python train.py --parallel_block=false --init_std_down=0.0 --lr=0.00118 --decay_fraction=0.94 --decay_shape="sqrt" --final_lr_fraction=0.1 --z_loss=1e-05 --train_tokens=460900000
MLP neurons of a small language model. Each row is named by its layer, matrix (gate and up: input weights; down: output weights) and neuron, and shows model dimensions 64-319. Each number is 128 + 32 x the weight over its row's rms, rounded and kept within 0 to 255. Numbers have three digits each. A neuron's up and down rows have the sign that makes its largest values positive.
After each neuron's rows, "fires in" lists the words (lower case) most often at its 100 highest values on Wikipedia text that the model never trained on. A number after a token or word is its count.

L6.gate936:093165108135133126152114148130098164170117084092127088165087113115155178178133122152144142182115123102108057117168103144105127174080106122090201214120122143137095098156115100151110114093101131091123093112126139161124120036186097175132128154193116108135145125132065155109160125137138159100129136194108147099115064163102083197128150103133110159160175140123135140186166092105129106135121186095113118130137135096126098182160079103061110142157141136103074079100055190098139111123147153183085117143145174124110121136179198092080216159147082143152142082124045109142194099136148143125144095171117098147131128103123125126112137156177145080151142173136106175200090140141164149142142115076086082088077137140105138092127222149124088116193125147099104103124115110163189113118127124
L6.up936:087154156154112114097151123165075196104154140141116154170155148087183134077150135128094059133113101154166137078063157109191160167078159120107100168088116170120128136181077112115099114127115071148110155127134134137085171166116056140118163148097089128100121129140136102142166139183182143149119177113174136069202050157162154112091108122156095121076151125129090132147098147075117119148061171082190150159119174054171065114201124102127097127076170139052141077145091082176144080105172097123103128124099146115139167115119150106126103080130067144162133160047150126141182090161145111146128087135086082106141177146156096138112130163128118157107127101123129108091087102126118136196135101082133180084154126100129131181177155095120097155140143141165095151147150179163089119087150120
L6.down936:135151074042103081175102141136120158108111178099090113073116115150118188124064147115127095163148107162105124107121143125146128155102142127161184114153131117198167111118105182112123221081179092088104133109092111115140175149133155085136163083145106183090147127120138176087118106140088160105101086173135090128143167098177153135144150139134149155152134111142121124100085145138180152107101167113102149148124144106123164114093151117134125079130106143162148193152133146118137184143169167155138127158177106081184151150100149126118182107151082113153118170158123137085113169084200156135148115172131178067126079193180092121133105138115096102127083122157078133158130072139147074106177124062153123071162105161111059154152082096111117133204140127109141095097104156175126141191124181
fires in: "not" 34, "never" 10, "also" 8, "noted" 7, "notes" 7, "notable" 6

L4.gate301:107170084149099136160125107169081187056148146185164144147142206138143122136095144133137170150089064133125083173139109075117106151142121145125072117138132194160184166097137117128176106113157144113083119113183130178134161151112156152103182137112169098083150106122120181116142127107136120094151136110213140124128133069108157133089123066158131071051196092114159087148125089142117142114097104138130078147142135152143157116159089152120141161182193140051089144130114147175117116153126082111116111101109138161167143095119101099146129148166158132123148113111130127148134113117143126085106169149085081120163114132133148088154131137110075133110145106042137076132077108134085177104130095098137150162103142063082131139158122112120106114158151125121139108116188147081169099154209175
L4.up301:177129197129099124157144109125121133117064086147163162150110115097170123122105105110129119123144111154143153129184147115102183108101103094157106161091158161066122154137175142087147121137093126140118140105134097155112167109086144144162170127193081154098165123104113156083134167155106096098169178125155157176169100119132115080139163133184161078091085164143084137094119151144099107165201152125156131136108207093137132154160122191079170070155069188152123107139105133126133113118197081162156173132139137096147142148142103089125155070117127123092151112151115101149104087172137098128190136129114160132169166171121135138130100100093124117116118182162128081065106180110082143112094069172197090072095147157102126120158147111088199127175120099117145112165178138071171185137154129
L4.down301:110067101177122144156153095161122110131161106154130164169161127136133117118166129123131144140142137106101098168152114178148184136141157137126136097126134125107201135154117168149155097112120169074143177139139115090138085203139127139128125097152164137157142190090183143088090105154139109083088106170117110069094062165128186092056090119178121117165115102103168132165134168113180112196187032109129137163156095100134124087144206099144161120090131097134128147156135114090099146131168122150049111106120122174121119081127121125156170120151155120088125103137191105129128157082104099082089105124106109172116150139130076141136099113144079136063163157181133185075115144067169152109183155099175086098209152141119125135116156097103065121083127092087096093160055146170062164085118137
fires in: "film" 23, "series" 16, "n" 11, "played" 8, "game" 7

L4.gate143:147068165117056108060080081088108121136135131111123106141157170141158202094113141155152170105145134214089149122131131134092138132155089098078127105096112167106159116146144157080127120086085151110115121091102133111066147094157144131134117128148177116144105139107176108119062129049163075107174094128158078107119155142142073136099131118170168081128106183171185158086070143113158128095116138099113188136165132086131142130148145165053111127158106128153134117151145156084145127132133119119130105116165108135101092132153107106112180102177110172142115114152175117135161102134170142141130141130135126060132165154148196162102129151091119077176134133177166117092131081158141163188093125121136106102167123125145122164125135130126133196124126122155143175135071131121111109128071089
L4.up143:131194126114208148168157150118173107102159151126150116183143154128183130107149116057141149194163159118129112063076107133110144090118128131109134119147155177117120137077143135129125077132088174122112127143123184074164118125126153105183105158125129118043179142139149114183056111157125144157083054078149123122138114122097058128091140101177086135127074129084068170080138136130162074080095146099090083176195100144123144111168106076176087133149139190129110168134158119155143157177122170102161126121070136119147180173136142116189127087164128128112141147095124178152102178092081090133174109075102154158127184189186153121089147186115192151146143139066131129143128194144153173122138190113195143115174096092147136153137148097195136158141147150127178133136168102119195120128151128
L4.down143:117114117184105147093115109133150093074117165189122127119118181106126089117157105086111107145149078067165092114141165168112133096112171136150109116148144088143087117186128194168164146085182134153104091137162103143156119112136131127123115116087116132169127095175105065154128097113177126106095100144094108145141095142168103161112106122167112148124117132166101113130104098160145101105084176131084058131190161101120148144174170172180134131094118153185184106080132187139104095114187133077109084150151113121083174148149158206079171171085093127138067057159152136155083126097136088116140135152122156169109108112093141127085150120095161155127104150174128158157120167084109074165118105154139113135093112186163106084128127129149109149188091047112139102181133132135105153131158096
fires in: "who" 35, "people" 13, "help" 4

L9.gate462:150119155162115098161114169086117138108153099154139114132079109184142116119156169137108131090079197079126093118070184077129154097146130135114101138078162146151154170128175109155091149161128106127131139125117204117174078129182189094101102170150118103148167064133137120125078073151120101103137094110135189129109123109149180143157152087109173133121140141118144157180181117141111131186144170144102155138120139141101140118198139094156122100120206119132112133117132159169148161137145117113146113143145169145135143107143133143118113156141183201104094215173093131106125150166151082147102138088156143163146162077110127122140056117100162131116166118107122129167097116172134166113143100137117044194170169095144162222150121077125148115153064157124085125214181150147086112167092133
L9.up462:106144103169152091146139149150117137120116127107202191122099089131127110153124144146066097143134094139111131187132105103164111155118110086100050187137118125130146085152164109146102149136117125093144123105098158130108153144109107107154115077151080138204157105112162132147157152111092121151113080110140051053104116154100150088103141152146152108113125148116098082087134142073134102172122125167115184102041146182054155100139102206155119063108125070180191156117131181117162164142122087130132137125099115126148157111099155159102152072170115105134112120144115139136120164182099105155134124111106205112165133123129079122123055106123130135110168148153161119111135067125143136120083124072133093118164189131148106110132087117140113102171093156131181123125149170166128132126118102
L9.down462:091104138143104085145147101088126155140116092128093121081124151095158060133074116200148109131150144136091098141160047140066119155150099070073104163145071130146112146179142196149112101122090118116117116086119148146099120108196144152173173152104100136155113106146087111096085144162084094134142156122102109107142074149118140120173141127175174155161132093062165145147149161115173150120109100146149126097151153169109101122059135117068207141130146101095098148071115143136162073120068164160126116074137152102167200166125084083117095084193152092145132149120036133103165154108159135123115113156183144082161134140119126140131117108201152141124104130125121137085142165059151125152160076108119063154144129104177107097140117170158098128122173152128106083126126145129136120201114100
fires in: "and" 27, "that" 23, "which" 9

L9.gate739:122129068122129147137100099167042125058122126186099136187159113089102151108131112168169127067116116113140095121094127129166120137046123080111056075122153137098128132098192156150148077154144148137139125152137181131072170087136112177110197104121158116121069110097135169113044136140092132140136113110123093099189151146144105118154145109184136164119098137167158110133133099117154150145144102177142140142136174125085090140186089133156104134066186106138145201157143097118118127100173157105099149164086119132140114168135160100084144096116089126152080177172093129130079144150170130142096101127134098140175192146164130124118199174153082154101101174133110134130054130170102125156111117098132171115102102089130152177171155067084145101073063123140131127154156120102119117103154110
L9.up739:092108053118119146092139069180088112091116136083101121130134077103134154091139116100103176104109183136093104115102109174099174100099140115099153163193159093119142122139151138128128141144096158122118085210120165079139185151146182118097149146128184082124080099153107136114129175104110156128129141116144168083133091138125092093145149173099165129133111180168136108134147198123173159107155119175163101129131126145120112078120125071148131133189082071138127113139120187188169196177108135139113086165114198148143212114124088061053101118147144137160131096093162101153141156165176162122132187090061100139138122145153105119064103116150131131171184118122108103042117189195089129110136110119131118127108138155139095097093169165063147156156163099156157098093133105137124140087102111
L9.down739:143106101177092152117126102144133154102081125072132161111120088171118125171148192118171121098116131141124084098133098116116150131114139106103131131144119105104143140121098099096163139154088082121135134092031150159115182052076087114122158118054116147104141177130136114172122144122099160110121136155158109089185185102072195149113136153138120099087119127151134109088195174141197128148114100158131057106078185121144124096109145176121107114090138146109115092122096139157132065080068120138098084133113136100163130125169188181103160103140140165059148135095118152120134116099151144157115188136119151117128169069126157157082124225110181116113106105113081181143132130081156120119110134098105128115166144118202142094083117134157090095096132114082106136139074101108126107145065094
fires in: "that" 45, "where" 11, "which" 10, "what" 4

L2.gate296:135137143085110064139149142124107114061105090181097164090075084144145106128144150140163092121127166170169124124120143118149165166147117077105077158126099142161113144128128121074103155125186081120119104111173104116067100194086122148113138132114128142171147126159111139118182119184188137141119127150112110109129126117090090088133144063104133120110087144127158085105126162141130169152160107094073078111098066057121050115067113109151165117108072144145143102149124109133088145136145115146127159060150182122189151084144132110129140084122163151124121089109134122138091150151099153135116117108107097105092107178190119126162162112147101188143099159102128081131168136114134208160163098063082076128188071102140164189124121101140108153099149116168100115152093135113104126134104113
L2.up296:115172162160111079153163124150153151080135104124052136105052109052185082116177128153148061114098153129138140092137177156117206164166068095082126146124152144098083152095138152140095118194155101072129094141102213112122163146106097126136114142095117113124083087168151121191100133148134124158105143116094108065146144217108110110142193102119110126130111128110140123125179145148164134176110149184128101114115120050013153171068212105137170102082094122157174165080128179156076122104154144175097119104154140107105168143182116101076125131116135102132052142087132107122129101140143107153146119094111138134080115163143093096113121125154111105098133164101137160108129133119158115121132084141097133139134161130129123105154104157090148160079150099128105158163105138158135165082166118
L2.down296:148149079142146168221160163092189123155138130125131100122081121145201180142168162138179096164135127087177168115077173175112207145152069128120125148108104188139136127158107159112140166132103103176163104147114159184191126142130070131143117138084150124099132157117110175094144169095169104110161147155133144082156137115166161129163118098046098170185045142155172124145077148124102147072070171111135121152167104120107164101094127128117121147079152166135116148092118158120137111131114133097119142137141166106130108203185090153127151158161112158139138141104058099110113103104134107170145144140081101132088170112173127139091161122100132144139095111130179087100166165160109152135159126101137094103132146089124111100135053182140060150158201109125160131137102105142151153151072119
fires in: "not" 27, "still" 11, "house" 6, "noted" 5, "notes" 5

L2.gate906:166115132140130129102128110118144142057138136138097166161100148111177138166161081083093108088101108141128149100123144071188157192084121142127118126073136160149098105100178132137123157091123128132106113130124125187091131130086122116141125057150144081135124117118137114090086143128206132088186108107092133149182096110133118085140167101138130149109108173141135138170173147172133094165160177083131140210167080139155135156115157139100131114121096147156090134127107163152151154145156096129155088169191093118153119080170125187119141149157138188126142106137106128116099084163137096160133118101130151099134139112150170111131110176126123102131155106105033099185093064137068117104078079119147048131182117077151082111127095094091155080116126132149093149216154131146088137139117154
L2.up906:151110122141086130131093089182099184075159120131099141185179113120134126098144119115179158170137112154122135119114179127105136157072050112111096130090165130149100148108112111177129132120109122110105110101102179116126173072158150106073181146086127109111108124159164067084176149099132135097177136120116129142120126147139115074079177053126126106185119182138164161100125090166117122112078125117142126172152169163111162108096083149106134091155137119116161153164169128157143047141130097086106086124143154102111170123143091105182187114222142166117141152123151164106116135088092173101081191093151180105173122166126056173071167174052225119103068140127143110094133133091132103112131154128127130150179096166074128082152130160168157125125146149137137174120127167159090146124115118
L2.down906:167083155110141147137076130115149132045135127132106167142183140095166107121099077139166131071118111121100172139072121127113143171120108121090099101116162183154126151051138095126131106060089131137123133149126137120099175158104148150134136146117157090091120165121152094093174103104128174131152102145151094108209095136114086105086181089165119123110119126103102147113127162146132146157122159121081111174133162144152134145130100188133068128088161168109132147188178167153116087136121091136135141172134130140147150090140085168161097122113131179132156122130120092072172100134125152083093147138146109106090163105150095144051129140050169096139081139159084088167132082094132152204114094114158111111178119123115110092135100166160156075150174175159108206165138092144091218142138096
fires in: "more" 27, "known" 21, "those" 15, "who" 6, "very" 5, "military" 5

L5.gate757:137092146167124119119099154142077120136097172131167183130153165099121169143087146100132148121113127167158121094134132135129115067187067096200043108164113135143077101182157182152125158070162196127157142135145160177093109135097182143154076146097160094199087105125121128188120130124126076107198127124168107103112119136152080111156138107096169139166122106105107119117131146141135078127131117183106065098141182130135098125089125149121093078122097127160168114190171096104158104085157162133138145143150142144156158127134080112186183105122158102166137144110103137052141153040115075133097117107229101143099163147122138094175127106169060100180150097139149104143127077137146113134123150151163130139154119100172054103107135071135122151088182075125137107162059116153123150118091110
L5.up757:121098170144121119139113113147116099111133136118137132153124188084121095097094167152135080113157143106127130131091139085139200137174086175150083180129115139065116084124112119148152105145120153109122146157141124134104126162090105027131108123124091153130085153124161079132116143092162105085182133142184138130119143095165195079140127095107127115160082137080069110143146192151146147159116164174104155116133123100133127101135155153130128132082106139073170127177137144086142166113092151141146152130089086105187165127088172111150122132188150131061114090149178101127135054095137108159152166103127125102121110202111124205084162128182139120140123111119123094114063106194115144063090081154078122114154166115124087110167126147154128147115144112136149098085163193179089161161114039
L5.down757:163141120104119156170081119164143081051059159180119043146136173149045120035113148110145147048152061165089140032143055118064051137080096099097120140148128200095131171172140109116091146121096113152112116129108106119126131104076096082151086091134102126106097133128107084167150130192122136094128175154148115134093167120165105087183130123122117165098130145137176145182141124165144063092127152159116137132119171152131102094096156143159157143132139122178109140134067119105125153154130133110154143085111127156150129084151188097076196102155089149101166147118136116106148104084171062072164136123117138136111139121144120128087117185154199136192087130134125123063133163097131149176046108173144114174157109112094109129142140132121126142183152083151127104160110099128135162124142094
fires in: "that" 42, "who" 15, "which" 14, "to" 6, "fisheries" 4

L2.gate1000:089129115125142114088098142110117130067129083057110133148121091139082091096204097136099163122112127077097085114106187143158131120067120098131104139087202116134156118091162103132135129108096135121099124108150151052144115150172168136072163147076121151152081091101163098139179162171133151132066092111099091120120100184100148087124132086097070183140127120121170131158098134100112097084131116121094118089178094144089143156109053117128154152093164158132130116153148125141090080152119135107130169134154174158134135109139108165125160063089074076190099094100186096152086166135131143127143189141172124138096084132130124101149114143133088134183064154116107148095168068130158204095128073206126115111170087147160160099139086094114165130093095161162157176208109146129079185180113135
L2.up1000:104141104085164085140126090086094142137135124051099164119063074132048101154166057163127146157087125105090116062138148142143171125081154180156083110087153167129113081133088100130124108075171115155082108132094156080080177111181128149074127141168189107083127168118170170113162126142166136151130107137115114147127089118144171157152143077183048145133143108103152156126140118120141190118169129151139074167089127110172087115124048110138141100141084133125106060128108157102101166147182091180106121169167162174098137128104154163133118136117079089154109116154164123173115153101141122136111158103116121168082071096187120111170052144116126136156114153141132140095162059118090177117090072169100127144139128136129107091153185123128133165094079132124185191183162157095139132130128143
L2.down1000:074115091129200147087152133122167111118147155040142059118100088119078099173119158126076129115151073076075096099126165137081184076111149224138097145105083101113129047096105102166157134105139206138133133127083198067148126124154167146134114089130202127167161228155163108103139145145109103133099118199113117152147088074202167144172130139144097076118126107101077114128160086105168186133090092164165119111105140081189078081140111167172079104173116158132104122071091150152162162114163066178133132132171159110162164123106154123104144144136163144171114123105169114140129134099180102107151092090166139139096140127145139102121114152146114118091152149172123100137185168147105157124105158176106148182131178117132112098110130066122121104162103147089136193148167207114172153173111126
fires in: "him" 28, "1" 17, "himself" 8, "where" 8, "about" 8, "what" 7

L6.gate146:124113092078109135076135125101078167148171154127095149063138106170134135095116142173128151122170127115094167146113107194107126125158152106164096151152156147172134133095076153065183141066124111163115099118052178123110120163080130119135103111184130118140059151081145112149136034151071142145126080138097088108208154081170091079162139124122126103106128134111136116095108175110184081155124146120104070152131084082138154121136125121092134152077091119126115150135076089074112136122084138136084151146153066177165139093111145144113152138131109105078117105147126111139135074152148125103137136166177090106110122125107085052092124083097094181137127134135170000167122192103142130112072118122096168119134153108089087158170120117097176153100084111127118151160109099120168138135131141
L6.up146:120060127132117074118119129094134081128119144165103099144116159151112116109114127155135132091106139143108130192106138163070112113178147135150133166111144155087139115186138049042097137104083117108170098163066144122145152107100107177160150093148102164099160136075171118179116127110064127152119122109112139072155197114046139144185111127125163165112136111065063118124174119132115109078111139152049128099165139045075122091151108148165124147092119154175098111147134174067175176118132166091087140179124104102139081146190096098188166092164169136131163106135159081147088120050126095133091137127159124115086129080147096098124122152175129121094121137158128100127092143088113102114097112119082142105147126063100137099107144113168136131120069049129120145171121167156121072092076125
L6.down146:123128126177132137137117108129098088078103159065155103106107142066141088113137161091118111088171129120123155139085219101099163101113133107090101119055166161171173128212123116118133138140117080101137122103117169175175118091126187143102111156139103152137103134202103126137101090156102080128110078137103121097164166147163078156167114125112116135118132110115071125096108115157077152129086136059109104099190140072148199159103148137161162094129187108183189056067086110170146162103136137121107135166138072173151157110119149141194169161201142172152155168155118102140126122090125124166099085167116128139141091194119128145154175147169155108165084117101106100128141111147180125105177110173160126169122156113145121164156099109161081136147138058149143135068121084158096107125085122
fires in: "which" 29, "of" 16, "who" 16, "that" 15

L6.gate129:185131120153147097107076077103079125170153074187093135070084129126089115147177108081121116109126151110120145092100139104130136140131119090178105146159138151104142180137133105120117115096065121183222101099161092101072194107097113076173082130150113147068082106093121073205118121073138084084214110124084175138114141159150127143118093164136128150083106160182105148106141075131125096176145155182133081118123153065100144152100130104162113157132129103072182108153186149125173137147180112076145123082114162090161137095155166156097087154140181136147125149148061116170128110139138064116082119099153151131176154095075153148164082078132123104191135138125111117097141122171134158050113135087107134117069058079145189180076094116105103168123119102162120153129107129211164115138122144
L6.up129:145138097201136098120138092129121137148132083193179127071112115161137158107106096091077173160185150136117162121123147141148137124138179093142143099111118157132142136201117194133172131146125105185150107119116100130101118050093158066106172069143158178184112140068166115110159092186075114129106112092154099093165171140172196093166151163102070129141156099169056155126157147089097116084083127165182084087105115125171125161091130146177046162103195135132211100104152107113214148077128092117191116181138106091122132117181152102143119127108151174096162109156148105160128091097148156119087123127135142087158154110117094133149135091135117092103112143178155155140135141064149130088155151124130132128153084130082166200064125128115112159134135132120144093140114110174096135190167138
L6.down129:114154149169157125123148133199090151111110138159111066134120148172160130145164082164103200156074164085155101166095171093101083143084151087111124123113070155145128150142112120135193114178121137131206113107122164158125113118119160149193089166131074132121121111133153124138146069108121124147140178059153133187188150146202088126076070055149093143171187100094155131127158113192152125106156178120101117133149168153137118144133121138076143157125158148149098132119148099168173149145077184099105055127171183093126124134115130170053157174127163125143144179148171130141160130151104112091116144121129137074093131127147137147156092155131184123072118137149109125157132132121147126133075151189086131164120104090095135167104117126091074155087195142161120132171108108080093192094182109
fires in: "during" 28, "same" 11, "this" 11, "that" 9, "in" 9, "of" 5

L2.gate600:131093102180113159178119076143157112047148081206129082120127112178137131073103080159144151093150115153120075162144140140155107103133099155137144048146171173088146164145240155076180097147168136117104140097155124109137084149079144123141163137107102157166079155119122212120141185109163169131157141126174095125138111165115175106107158152155142123064162118104116112150063172106096100099166107176118094110183088159134107155137077115166102200104158135044159068147121160094103106108149107162109131148105112171101170137094152145176146127157141149135133140182138110130185178090136177132129146159145090178114143132120097129146172064160142113138139179107122116088156108109187149116130141184144123132150138133229077180145126170127079104091136154076150073124115105118087109126168147
L2.up600:179101205151076193140126151180113093097094086185133145134135129159113133137098122112139192086153132086152123100170149150081074160090097115193119098108151165070121101131196131159167095192156128106155142096085114113065111125095138102097175095163111181157110137151158169086086121106116110093134122105195126150218104127057151097092112093187147134107078106067138093127111160120115155128162096189047098098109070168139107181149124103186064120114140105103098097172119112191145119128139105109117158119082083107152158067124144154182181100167145130095165108137151098165175175113137143090094143106121082168110107144089081100185161113083166174152147077089177129094136088146141117095146095044119106124110146093150160118047142151109147143125153101157102149121189122148131185084139146
L2.down600:113130153128077159103166102123177160064061150121168117194176104081130151106147152144118136143188101087132112237129169167196202135170045165123118102200149180103167176148112047093164109183128092071146116136128121126111129154123096108129165101104163220129135155189103097071105137135115117132136105177142142136114143118170114123117112155090093094092141127136140085092101110126113114132194139110116161079105080135115111108157082132145124174094091073155078136134146109090085157181099128139126090158177121167123100105103187118138214114171095169144161131133076120137170143166131117059154169131153118143102155129123130119168125096143130107074140155148169089078106167102158080120106123115131231138092077103184103121086183127090136110077099070104137167098150147080122105168091133
fires in: "film" 39, "series" 18, "episode" 8, "projects" 6

L7.gate653:095149158100159037124091151100134153103127074125081086175133143087189063142167119100116077102129146161129192114056120110136163131124157086177143121117105159122158062155094116124144123106100126132159059147134144106120186069101153116094194192151142115113101108142197098108084155101099109156109132152140122130153107122069088128120214116098098161121154132139128051097122150094078103091135144084155168121169094060124124125090085133112149051140121193065133107108128140193065115135141103178146130120165167149149153145170173118124133148165113150096116112092153070139104139159197117060109125108110156093079164175138127129141109106142145154118115150162107074123114102059112102159186110151126138195103180143177151110123109113118121131152184158104116159143080096154140140136143173
L7.up653:109124163138197118149137198123098168137117113171140146175113092138102106047129082168072103161111084098166124139131117150138185131082135133186158092082096103084191090134094101124189101090124126116141042100130118109141165079054122165139177115125105128051116130162076082101102188059118122116110132146177141155146119129091084125142207116169093128159173118164109067099115118070109157105162115088106142087178146103095103120110157095141188115140169086111147156143112171103118109167142086186149152149169131123150159137109167174126105144149119155136143152080137144135151147149148141077184132092131141158098075153131125162141153163124175136172120130149144152149110058103125150158175119114111163108189165167162162161154160147106130150140173212143108110119111117154193143084132161
L7.down653:110121036131141105151070121095090127106130157112150122181129151138134136159134174147214127107159116082092230154143127143120167129143164102074177139166108165155103163140083116099120076059110099111121103138141136136125106109109125093141147097149177078102143136096089090148096117163112118067139141160144138116139134077115164122127182156124122176158139135096112110151080224143126198118137134107045116123088142078048160139107141127081079133170097143137099120154157153195152118138143147157140120154107156133133164151170127161121149091135154074102140139141126165116094127094206083147075109209181111117176099149130119098090190154095130137147084108121101134121130166053161107103138132101093142075133063088091126150107130091180084134075143162131116133110100110094107116102095188
fires in: "not" 24, "still" 10, "considered" 7, "remained" 4, "morally" 4, "also" 4

L2.gate841:143151070112110155170114126217126170144161148128157122152150065105122111067086101165165145135140181118146127168194137104202111118186085101157140126137161049130124090131174149148115084166150105132107180126117143134094114156110132134085108128110103122153118169114154120117182087127104118112192170117120133159135112150164086096155100166120105147128123195132168131138166118161119120139143118070122090126117115190176094134104148097099111104098160158089027131105151110131161109143122098133165100123094135111127090094094193154138152094073124118102124108077145104110114108107109087117141158119132069119095085129168114095205174111116108084111120163084144083153097146159166193165171151171152148096139192123094079198182143146105137150070131145085120125103119143099137128089104168
L2.up841:141126113192091127165115120147119139159132139143160129161129170116126100168104126166108165067131127054120179078179152161169150184164128158124107194204138030102166101124111096132179110126126140107091141125103172099086075145091141070118102117113125199137117131169134124127116070079076127119125106113157111111135153164166100075100153153096189159084171112087174133096163087145081134167106114125177132058108079105144136132178121134114120173111194103119150129117166156187148146134120120155145106131154121135159117135144192073116059117069098083040112072187163074133120167138084137111166193108107127144115140148151108113151155078092100128110074142121085088169124143112150149181129101138110132132160159133169185203118104120138144123107125082198109116106146151120117128095102172
L2.down841:117159150152066130127145170080078165125142127086113123085134184119153075115102179134167150171073097169155116087116174201140169129114077164134083179225153175090162120123102125092130092119075049100138121107119125126146084123119099083137165083156132146133158167154099111090150105153105099147153142112225143126134093105125131078190142121116142128153117131107128152084152098106113120179139144158117124103139054064064138166172096126080138158141142068145132119165151129088104155091069138183169136134172183163118129164146135080133134154082103148125118100077150157130100161098104140122147169171155107179136156136141151127156195073125130140105068098177157098090158152074171153159174093123090127128135135134186151150078077162125122113161130132161154120151202152124123097187112095
fires in: "film" 33, "season" 16, "series" 11, "album" 10, "team" 8

L4.gate925:119095144125149092129156186155064086083101103174086134131083187089089128106171159101098131096145172134114108117113073103163165176185144121142069124126176119080134107160135141138094120117095075144132074079118154137121099131073099167087110135093158090143090112134144105137176139082113072097114108138149130160155125130131105138202131136081081120119129127157135127077123172121096111102149122127114112134128163121100117131164068164102117145148168092137112117130103137139132151120088108163137110170129090180131154111146084137158139069112139160132138151156124153137117145104192120113095130081153119115131141137113116068075129144198132148126166136135104069189122100074074162145075139087107130096089187149066132176077144117131207092183143101075146175162136169080111090101136162
L4.up925:108113105130065096137126184150068153068098142107157176121061201112103135109136140102141118095139153161097100155111133099194198168188075128138055105116177137102111112176095182170096072066088087154144044071173105139167108113104182092145148133057123140158121141077157111153151146098124069148129095126111111114139100137146094138186156133117098092132142155126103129078157162085096108103115109159121095104158143130093121081168043155136138109136161096146136110141103166131105132137131133160111110118104132152128146129129127118132092131142174151159152146111111145174084182152158083105117126096142089089133155137162127093079108111235162132106169129162083105182164161135123174176089158160126132166106168127063102133127130099129129115140122124120110126185159204130128090147163129
L4.down925:124100088106132155108084116184082162156146177075153145118120186104053138128116163157081138083109116135127074165151134152153097144193097132121113180170093195125089102115123194119112091106094089056219158122148121135142117132128163071112147114091123188107123124115127108122118065090138117117125112083126112084144106129167144092153094119147120094105150184112118134139167185079113086172118092126105103116115160124122133057111090127105134139127129123186114146077130126152154111165147090150164079149070098157178129123116103122119097169174122116135137099103157155126107100077184056125194169114167114130226178090114138129109082168169126151069107129167129129160094146117105128095097152140121143155083196109112069060123150147130088130102097127133192158128166163121131205137096127
fires in: "which" 46, "it" 36, "that" 11, "its" 6

L4.gate476:139126149121131101086070141118174127186145130119137063109189169127118168152126163091114218120117132173189077147181141062147171137149089171053178172142154222131108147130068115192069125178100127113122109121169112178111176156149134142118094156161167115094114140169101109114145132121129111139173176133105140164133085085130142083137201139155067151173074133144160101118136096176129132148126159101168134140099101069087187182176113158094061104082076086094104118121154090110116167193120159132111129115102122096169092158136131120091133077092174146153118087126162135246075101178182124115094138106137152096147111106135161114129167123143134064136164112180139148117151124111093125137115129175116157086134124107134116143076070128148123160142135154152086085122152168140056085121153092
L4.up476:131099122143136071062051052129135112135156132121064145135140158113178087142133129180111238132147138157117104139097134099104124127108088172134114030165102116091156126105107075150086165130135067097129123082107081136097138128130067095162158110157144170127107080160115179168134133131140141104106154074161143169071172122142165105113206113150108153129116169139135172125132069112132082095096158189116117136112130138150156117139133162134129094155091063133132099123101125114068141154119152120107133064088164078166123134133145099122177135102109158126081175138173046091126157165086127125147130088111137113108124094117115075113154119149103105103078173122157133133127124175159152220107081105157127095140131128119121133084137130185124130153126118114134069148074079126079126157120054
L4.down476:177184103038111114133056158136171137148144115168172082109145179159127167191035133128093120155114150122156138128142186135208157139172052203168154157104152116134145135111076078094129099153120126154154110107173154193173188099094166168127155187106101115055144157117124106203157168108070182141137118143085127141072151143120093157128153154072124105143147156100138134147080141125160087135139150186087222093141098109073127159159130122054095120154055111134140069128132142152111161169123153146161127149071176138133127182101142076112091131144156135119098133115153122160108164151098157213123098096171113101122110114144138141127116166110127070096108110158111128106078132125092110177143138112166141133114100182149122148126120152120086076086137087120108093125142137102053115137157120
fires in: "two" 49, "a" 10, "three" 6, "one" 5, "september" 4

L2.gate510:149141114151187132111133142143108106139068121160063152108148124148147126132103061143178186138154101109147130088039153053104168139130127126155109140173176103144129064093154107119108100109150142193093117133116103104122102183137151134158150108088102132112126134157078121117156118167156135173203097060195137085130118179230079079115196125089124129114099090139144166137098132129125057075120121145105120150073158091107162150097083159119116138084187145139138118131147128118118110148135181134144141119117115094164159151092123111126109129072158152092135151147105115133125198156144076098193076154105204103148107064139088082148151148147145074116151118126064102123068049163119174124126175147115162121202074122132190180171103155159165132158112114111097107078122185180133117111168118
L2.up510:125167158150098129109213170140161143101147161114086123156124178107120079072110137107103150092143165131165210115085023129172175124142192192118162158115118137122127185155097154112074110076092179100150087119144123182135108095131136113142170081129076102106138146104105123153159126131114130128100148113038068161120123126154097066146153136150105159183165109143142140147148133192064151148140183136127143130102096127124048130112160120080144092124105096136127143123068114160085155111093139183156100072095192109157132120094115135094128104075162184111136148128131116177145141140147121060166115118174157135128123075149123124138071120143060119091192162123131160101143109150143167106172095142095165091144127155108171158135082167187123109108037176065101173142148162137076154128119156
L2.down510:166140191117115130162181143101152145121199143110145155155161172141117103156135177166057132125123152129110173149169095143130126127114175187141156138079079136121169177134174138113123103105117132079131072133124113211135159112114103150118207137183125151129100211109103110109087130129110139135094142122053086152112151109117178121127136115138122154198159158103158154152120147170122159202151161119122144092168110132133084117147193149096134062185098091121113090112132105157115153155091181201131082124050177126169094174078106115120127105117138113116080111097140108171123118130172161126106147106133108157148163155127218139133117148139091164075121175066204145096123074148139154109189128096132134113149141154133090106088067112156106124041096180129147136098139140086111108206103147
fires in: "two" 40, "three" 7, "brazilian" 5, "18" 4, "home" 4